Part of a small language model's weights.
Size: 15 layers, width 768, 12 heads of 64, MLP 3072 GELU, vocabulary 32768, 131M parameters.
Architecture: RMSNorm before each block, rotary positions, biases on query, key and value, tied embeddings.
Training: a variant of Adam for these matrices, 8019 steps.
MLP neurons of a small language model. Each row is named by its layer, matrix (up: input weights) and neuron, and shows model dimensions 384-479. Each number is 50 + 15 x the weight over its row's rms, rounded and kept within 0 to 99.
Before each neuron's rows, "fires after" lists the tokens most often just before its 100 highest values on Wikipedia text that the model never trained on.

fires after: " ", "2", ".", "0", "1", ","
L5.up2358:68 32 29 49 71 56 55 70 36 52 23 37 42 44 48 45 49 21 65 59 60 60 80 51 38 46 42 52 60 50 55 52 38 51 31 52 55 67 53 47 45 55 61 59 57 57 26 69 53 40 53 57 64 49 57 54 29 48 73 32 45 48 39 74 52 31 55 58 39 39 42 36 66 44 64 58 61 27 13 58 55 84 51 58 46 53 54 44 48 24 40 13 69 41 31 63

fires after: " ", " of", " |", " (", "."
L5.up1352:59 35 51 58 75 58 65 36 35 43 45 52 54 41 43 28 55 19 47 58 65 50 73 54 67 43 36 28 61 56 47 57 52 37 38 45 60 50 40 48 64 50 45 56 57 40 48 86 29 51 57 62 43 59 42 45 22 37 48 65 46 61 48 45 61 10 99 66 55 40 66 39 59 48 25 38 44 52 49 43 63 70 38 67 77 32 42 55 54 37 48 52 71 45 59 35

fires after: "."
L5.up1703:44 42 44 66 76 60 70 33 42 59 59 32 52 97 39 65 35 64 73 82 36 70 36 50 44 37 28 41 57 23 60 41 45 57 55 53 55 62 33 50 67 34 55 58 66 24 21 60 73 35 48 24 45 53 37 54 31 62 70 90 37 70 33 53 75 46 55 31 39 42 46 37 60 65 59 48 49 37 57 46 67 75 40 73 58 64 74 38 47 61 59 33 66 38 54 47

fires after: " |"
L5.up1026:38 47 40 68 65 73 62 17 61 63 61 62 58 57 49 32 29 34 57 45 45 68 55 65 25 56 63 79 63 53 65 62 26 47 39 52 53 44 64 61 48 58 18 28 26 52 30 54 55 72 49 66 21 72 70 31 48 48 64 63 29 49 28 56 38 46 54 52 47 55 38 33 64 60 48 38 41 45 41 47 64 46 39 65 40 72 41 32 63 53 26 18 59 43 23 42

fires after: "\n", "."
L5.up937:69 42 85 46 46 62 57 57 51 48 47 46 78 67 40 84 51 22 59 68 72 56 64 54 46 59 48 42 56 37 63 49 34 59 37 52 66 54 39 41 87 81 50 43 46 38 59 27 40 80 24 73 52 57 37 59 43 50 60 53 41 52 52 44 52 35 54 66 59 66 62 59 49 57 29 59 51 27 57 59 49 57 23 51 52 68 40 39 81 75 54 34 48 51 61 49

fires after: ".", ")"
L5.up2364:53 32 33 35 65 46 36 27 52 65 44 21 39 59 36 66 54 59 34 50 64 39 45 60 82 75 47 48 66 36 39 59 38 45 51 50 43 63 76 32 57 37 56 46 39 22 36 53 20 49 64 62 09 51 71 45 47 57 35 47 67 65 28 38 64 49 52 79 53 54 67 43 81 38 39 54 69 34 50 57 51 77 45 47 62 45 51 42 57 52 48 48 77 81 74 42

fires after: "."
L5.up2507:38 41 62 56 39 33 39 62 34 62 43 63 51 73 41 71 43 42 68 39 48 33 18 60 45 62 29 41 42 54 55 68 36 56 63 57 29 49 63 39 77 73 51 54 66 32 48 61 65 35 51 52 47 61 32 40 40 46 52 50 52 61 50 42 37 51 59 50 46 33 43 73 51 51 50 60 32 42 30 39 53 54 49 84 58 54 44 52 31 79 52 06 53 58 46 51

fires after: " |", "in", ",", "-", "|", " of"
L5.up195:71 50 38 64 41 78 52 50 60 37 49 40 42 48 49 50 57 60 64 71 35 50 81 57 30 65 33 48 55 53 46 62 70 38 41 29 55 35 55 29 41 77 28 51 62 51 61 37 05 58 59 44 41 69 59 73 50 35 46 34 35 58 54 36 27 47 52 63 45 53 46 30 75 79 40 53 55 53 51 81 18 46 45 16 37 67 39 41 46 34 55 66 56 54 50 35

fires after: "\n", ".", ",", ")"
L5.up825:66 55 58 80 69 43 55 66 44 57 59 46 27 57 57 71 49 61 35 49 83 52 40 60 63 74 39 61 54 25 50 57 49 54 52 34 50 61 59 31 75 24 29 38 58 36 53 72 43 58 56 29 35 41 24 68 20 55 59 53 36 74 57 66 54 50 76 37 74 19 76 41 56 75 15 59 74 48 68 51 72 38 48 35 69 49 57 71 43 46 37 61 57 31 38 36

fires after: " ", "1", "2"
L5.up2826:56 46 49 70 30 39 58 47 32 42 57 61 62 37 40 32 59 71 42 64 45 52 28 32 74 75 32 46 54 63 55 68 52 43 60 35 25 59 40 58 44 48 61 65 61 50 39 71 39 45 61 43 62 43 52 67 44 25 50 54 40 75 43 45 29 46 62 40 56 69 80 43 76 34 31 44 50 35 63 59 83 44 30 43 54 49 54 56 51 39 54 39 44 54 59 38

fires after: " ", "0", "9", " Candidate"
L5.up1158:67 53 49 69 56 78 50 55 57 67 49 37 45 41 56 24 58 46 36 52 35 56 41 73 63 69 29 16 67 53 42 43 47 43 26 42 54 45 30 32 58 74 63 73 68 64 34 62 24 33 73 13 45 49 65 55 24 70 55 35 57 59 36 50 56 53 84 68 70 25 53 50 68 48 69 54 65 24 61 57 54 61 48 46 51 53 53 47 68 45 26 43 57 58 39 34

fires after: "2", "3", "6", "8", "4", "5"
L5.up1614:89 37 54 56 32 54 63 55 39 54 54 24 28 68 24 28 53 60 46 57 59 87 50 58 48 79 20 45 69 46 68 47 78 39 47 27 63 50 71 45 51 36 57 93 43 41 41 63 56 29 49 52 54 44 58 64 27 37 52 32 57 65 47 64 54 62 68 48 50 50 67 29 59 61 28 54 33 52 49 61 67 76 25 45 48 32 57 43 23 46 51 65 48 57 22 57

fires after: " |", "',", " "
L5.up115:61 56 57 72 69 82 49 51 60 77 44 60 29 61 73 47 41 54 70 55 70 48 56 33 33 65 76 29 54 34 42 58 63 67 46 42 46 17 39 33 51 63 47 34 43 51 45 47 36 57 53 39 24 46 70 51 34 62 55 46 51 71 55 46 39 63 67 50 60 36 44 46 81 37 18 55 53 19 55 39 47 39 48 53 56 77 52 39 64 58 49 66 66 50 40 47

fires after: "."
L5.up2189:54 42 44 62 88 65 44 47 50 57 49 51 59 48 39 47 38 76 47 54 50 47 52 59 29 31 35 29 56 45 69 46 29 56 61 43 58 59 68 55 52 22 64 75 59 27 53 61 42 46 50 59 36 65 56 64 58 53 59 78 58 50 55 65 64 43 50 64 37 45 57 46 30 46 48 48 30 48 53 47 20 43 90 32 38 39 59 51 68 63 57 27 41 49 53 27

fires after: ".", "\n", " (", ":", ")"
L5.up2749:32 43 49 59 59 48 40 31 29 42 77 39 70 53 49 33 49 55 61 48 65 55 48 49 58 73 38 49 58 54 50 27 77 55 39 52 26 91 58 60 58 38 42 73 61 42 46 34 56 63 54 53 52 43 64 47 29 66 57 93 45 69 45 42 54 44 51 30 47 43 64 35 56 58 49 49 68 31 45 63 59 82 56 47 45 49 62 44 58 81 42 56 19 35 37 48

fires after: "."
L5.up1074:60 52 72 67 61 32 40 26 48 67 33 31 67 63 70 55 49 33 54 43 79 44 41 70 57 53 31 34 42 45 46 58 43 54 55 58 39 36 58 50 48 40 58 64 50 56 19 54 41 75 53 45 39 34 70 51 45 60 69 62 42 41 28 29 68 25 61 71 71 67 66 65 69 80 67 39 67 08 51 37 40 61 33 22 59 52 51 51 54 57 59 62 53 42 35 18

fires after: ".", "\n", " can", ")"
L5.up2633:66 33 39 51 60 24 22 53 24 59 31 28 41 33 43 52 45 53 51 63 57 57 52 63 76 63 78 51 52 32 47 45 54 41 49 35 61 75 56 45 57 00 37 36 74 56 49 51 50 48 68 25 39 52 57 61 44 28 37 24 70 44 42 39 67 44 67 53 55 43 42 58 66 69 71 50 60 31 46 44 26 53 58 22 40 56 53 40 58 39 42 62 58 50 80 69

fires after: "."
L5.up2777:66 49 67 71 63 33 43 46 52 66 52 27 44 69 56 44 60 23 36 45 60 41 50 55 69 55 27 29 56 16 92 90 44 61 43 40 38 23 65 59 49 42 52 43 54 34 35 71 52 55 65 68 49 42 66 50 56 33 58 55 39 63 61 39 87 43 45 56 56 67 80 53 82 59 67 48 42 51 29 72 39 35 19 22 62 33 28 66 58 42 41 25 51 51 66 55

fires after: "\n", " votes"
L5.up950:51 38 40 38 58 44 53 48 51 35 52 49 41 81 63 53 48 72 30 57 79 60 50 49 69 44 34 67 56 29 40 26 44 62 52 53 73 56 77 57 97 67 55 42 62 46 57 73 62 90 45 54 44 60 41 69 40 38 58 28 55 87 53 38 69 37 63 50 73 73 65 37 64 53 36 51 68 53 55 63 58 64 29 43 71 32 56 53 61 57 77 31 72 61 34 75

fires after: "1", " was", ".", "3"
L5.up1994:60 57 40 29 17 74 62 48 55 52 63 35 74 76 68 36 65 32 52 73 45 62 48 46 76 66 63 33 57 46 48 59 61 58 39 24 52 35 58 45 51 45 58 34 44 50 39 46 59 75 35 84 37 49 70 50 38 15 30 34 19 50 61 44 58 59 51 56 40 75 38 57 76 84 27 46 57 59 33 68 44 52 31 30 39 84 34 38 68 50 58 58 55 49 47 36

fires after: "\n", " place", " |", "2"
L5.up1273:73 57 31 55 45 49 57 62 56 68 34 46 36 53 38 55 54 50 71 62 84 46 34 28 70 66 26 11 43 19 58 43 26 45 36 52 27 39 46 67 36 60 55 68 54 38 61 51 23 35 45 50 27 43 53 79 61 35 33 50 43 59 64 62 47 60 63 55 52 86 59 39 79 43 33 33 33 37 64 54 80 29 47 55 55 92 48 42 33 64 74 42 19 35 59 49

fires after: " |", "5", "\n", "0", ";"
L5.up1531:26 72 68 70 37 26 80 57 35 52 66 54 85 62 51 56 45 11 23 54 76 52 34 47 58 70 48 61 49 15 52 27 37 16 49 42 69 60 35 53 86 69 21 56 69 32 51 67 56 59 54 70 44 40 54 60 49 39 48 59 34 55 60 73 56 38 68 43 48 83 52 61 62 47 61 86 46 33 47 55 70 43 46 46 43 56 70 48 51 74 61 55 54 50 62 30

fires after: "."
L5.up1155:71 50 66 68 58 30 38 21 49 71 39 23 73 60 75 60 53 26 53 42 73 39 44 74 55 50 28 21 51 74 39 73 57 52 64 65 36 30 65 48 52 43 76 68 46 55 11 61 46 77 59 46 46 36 74 43 44 58 60 52 31 42 23 34 60 21 55 83 72 75 60 70 61 76 58 45 66 07 57 33 40 70 31 07 63 48 58 44 45 66 55 63 54 45 37 21

fires after: "."
L5.up506:60 52 64 57 74 55 43 31 57 83 34 13 63 53 63 68 56 48 34 28 57 48 57 55 53 60 25 44 44 38 33 68 29 66 58 59 37 44 56 52 54 49 53 49 61 50 29 63 57 59 65 51 40 29 54 37 17 63 78 63 33 45 36 28 80 18 53 60 73 64 50 63 55 89 66 37 60 35 56 41 53 61 51 52 56 48 52 38 34 57 62 61 38 61 33 30

fires after: "1", "==", " in", " the", " c", ","
L5.up2471:76 57 41 19 57 61 74 28 49 49 48 50 59 62 43 67 51 33 89 58 70 42 48 44 80 87 25 61 60 36 65 34 41 70 47 49 37 85 33 48 62 55 62 34 60 36 39 67 55 60 39 62 42 22 55 62 23 57 23 45 44 68 20 67 52 59 51 39 35 28 59 41 47 76 65 57 54 32 30 44 85 32 20 72 54 19 76 48 48 45 63 38 46 64 51 54

fires after: " |", " Candidate", ")", " was", " al"
L5.up239:24 29 27 84 41 54 69 63 40 43 47 80 37 58 56 60 48 67 60 69 55 38 47 56 60 55 50 44 58 28 48 28 48 72 52 29 45 23 43 41 70 60 44 05 49 58 26 56 50 23 52 58 25 42 37 34 20 57 45 32 58 80 56 49 32 41 42 38 39 54 51 24 57 50 20 50 18 51 75 55 76 34 41 45 45 73 50 38 47 47 64 33 39 38 28 23

fires after: ".", "\n", "Reception"
L5.up3040:62 49 55 43 47 61 33 62 43 47 22 07 34 61 55 57 77 59 48 40 56 32 43 71 53 51 22 42 36 58 55 51 50 69 42 56 38 19 52 61 40 60 42 55 37 41 45 50 59 37 81 51 46 20 72 26 54 35 85 50 34 74 50 61 71 07 45 52 32 49 56 41 47 38 59 50 57 36 36 62 34 48 70 33 42 33 45 52 52 43 54 37 45 09 46 29

fires after: "."
L5.up2256:69 42 70 91 64 43 42 04 48 69 56 28 74 64 54 45 49 45 36 62 74 50 52 57 55 48 13 35 51 52 44 66 68 67 51 62 46 58 61 32 29 27 48 44 34 57 17 69 55 79 61 73 54 14 49 71 41 42 67 63 54 50 31 39 67 31 50 57 51 56 64 29 54 84 46 45 47 11 58 50 41 39 44 14 73 32 59 50 62 68 44 56 58 47 36 42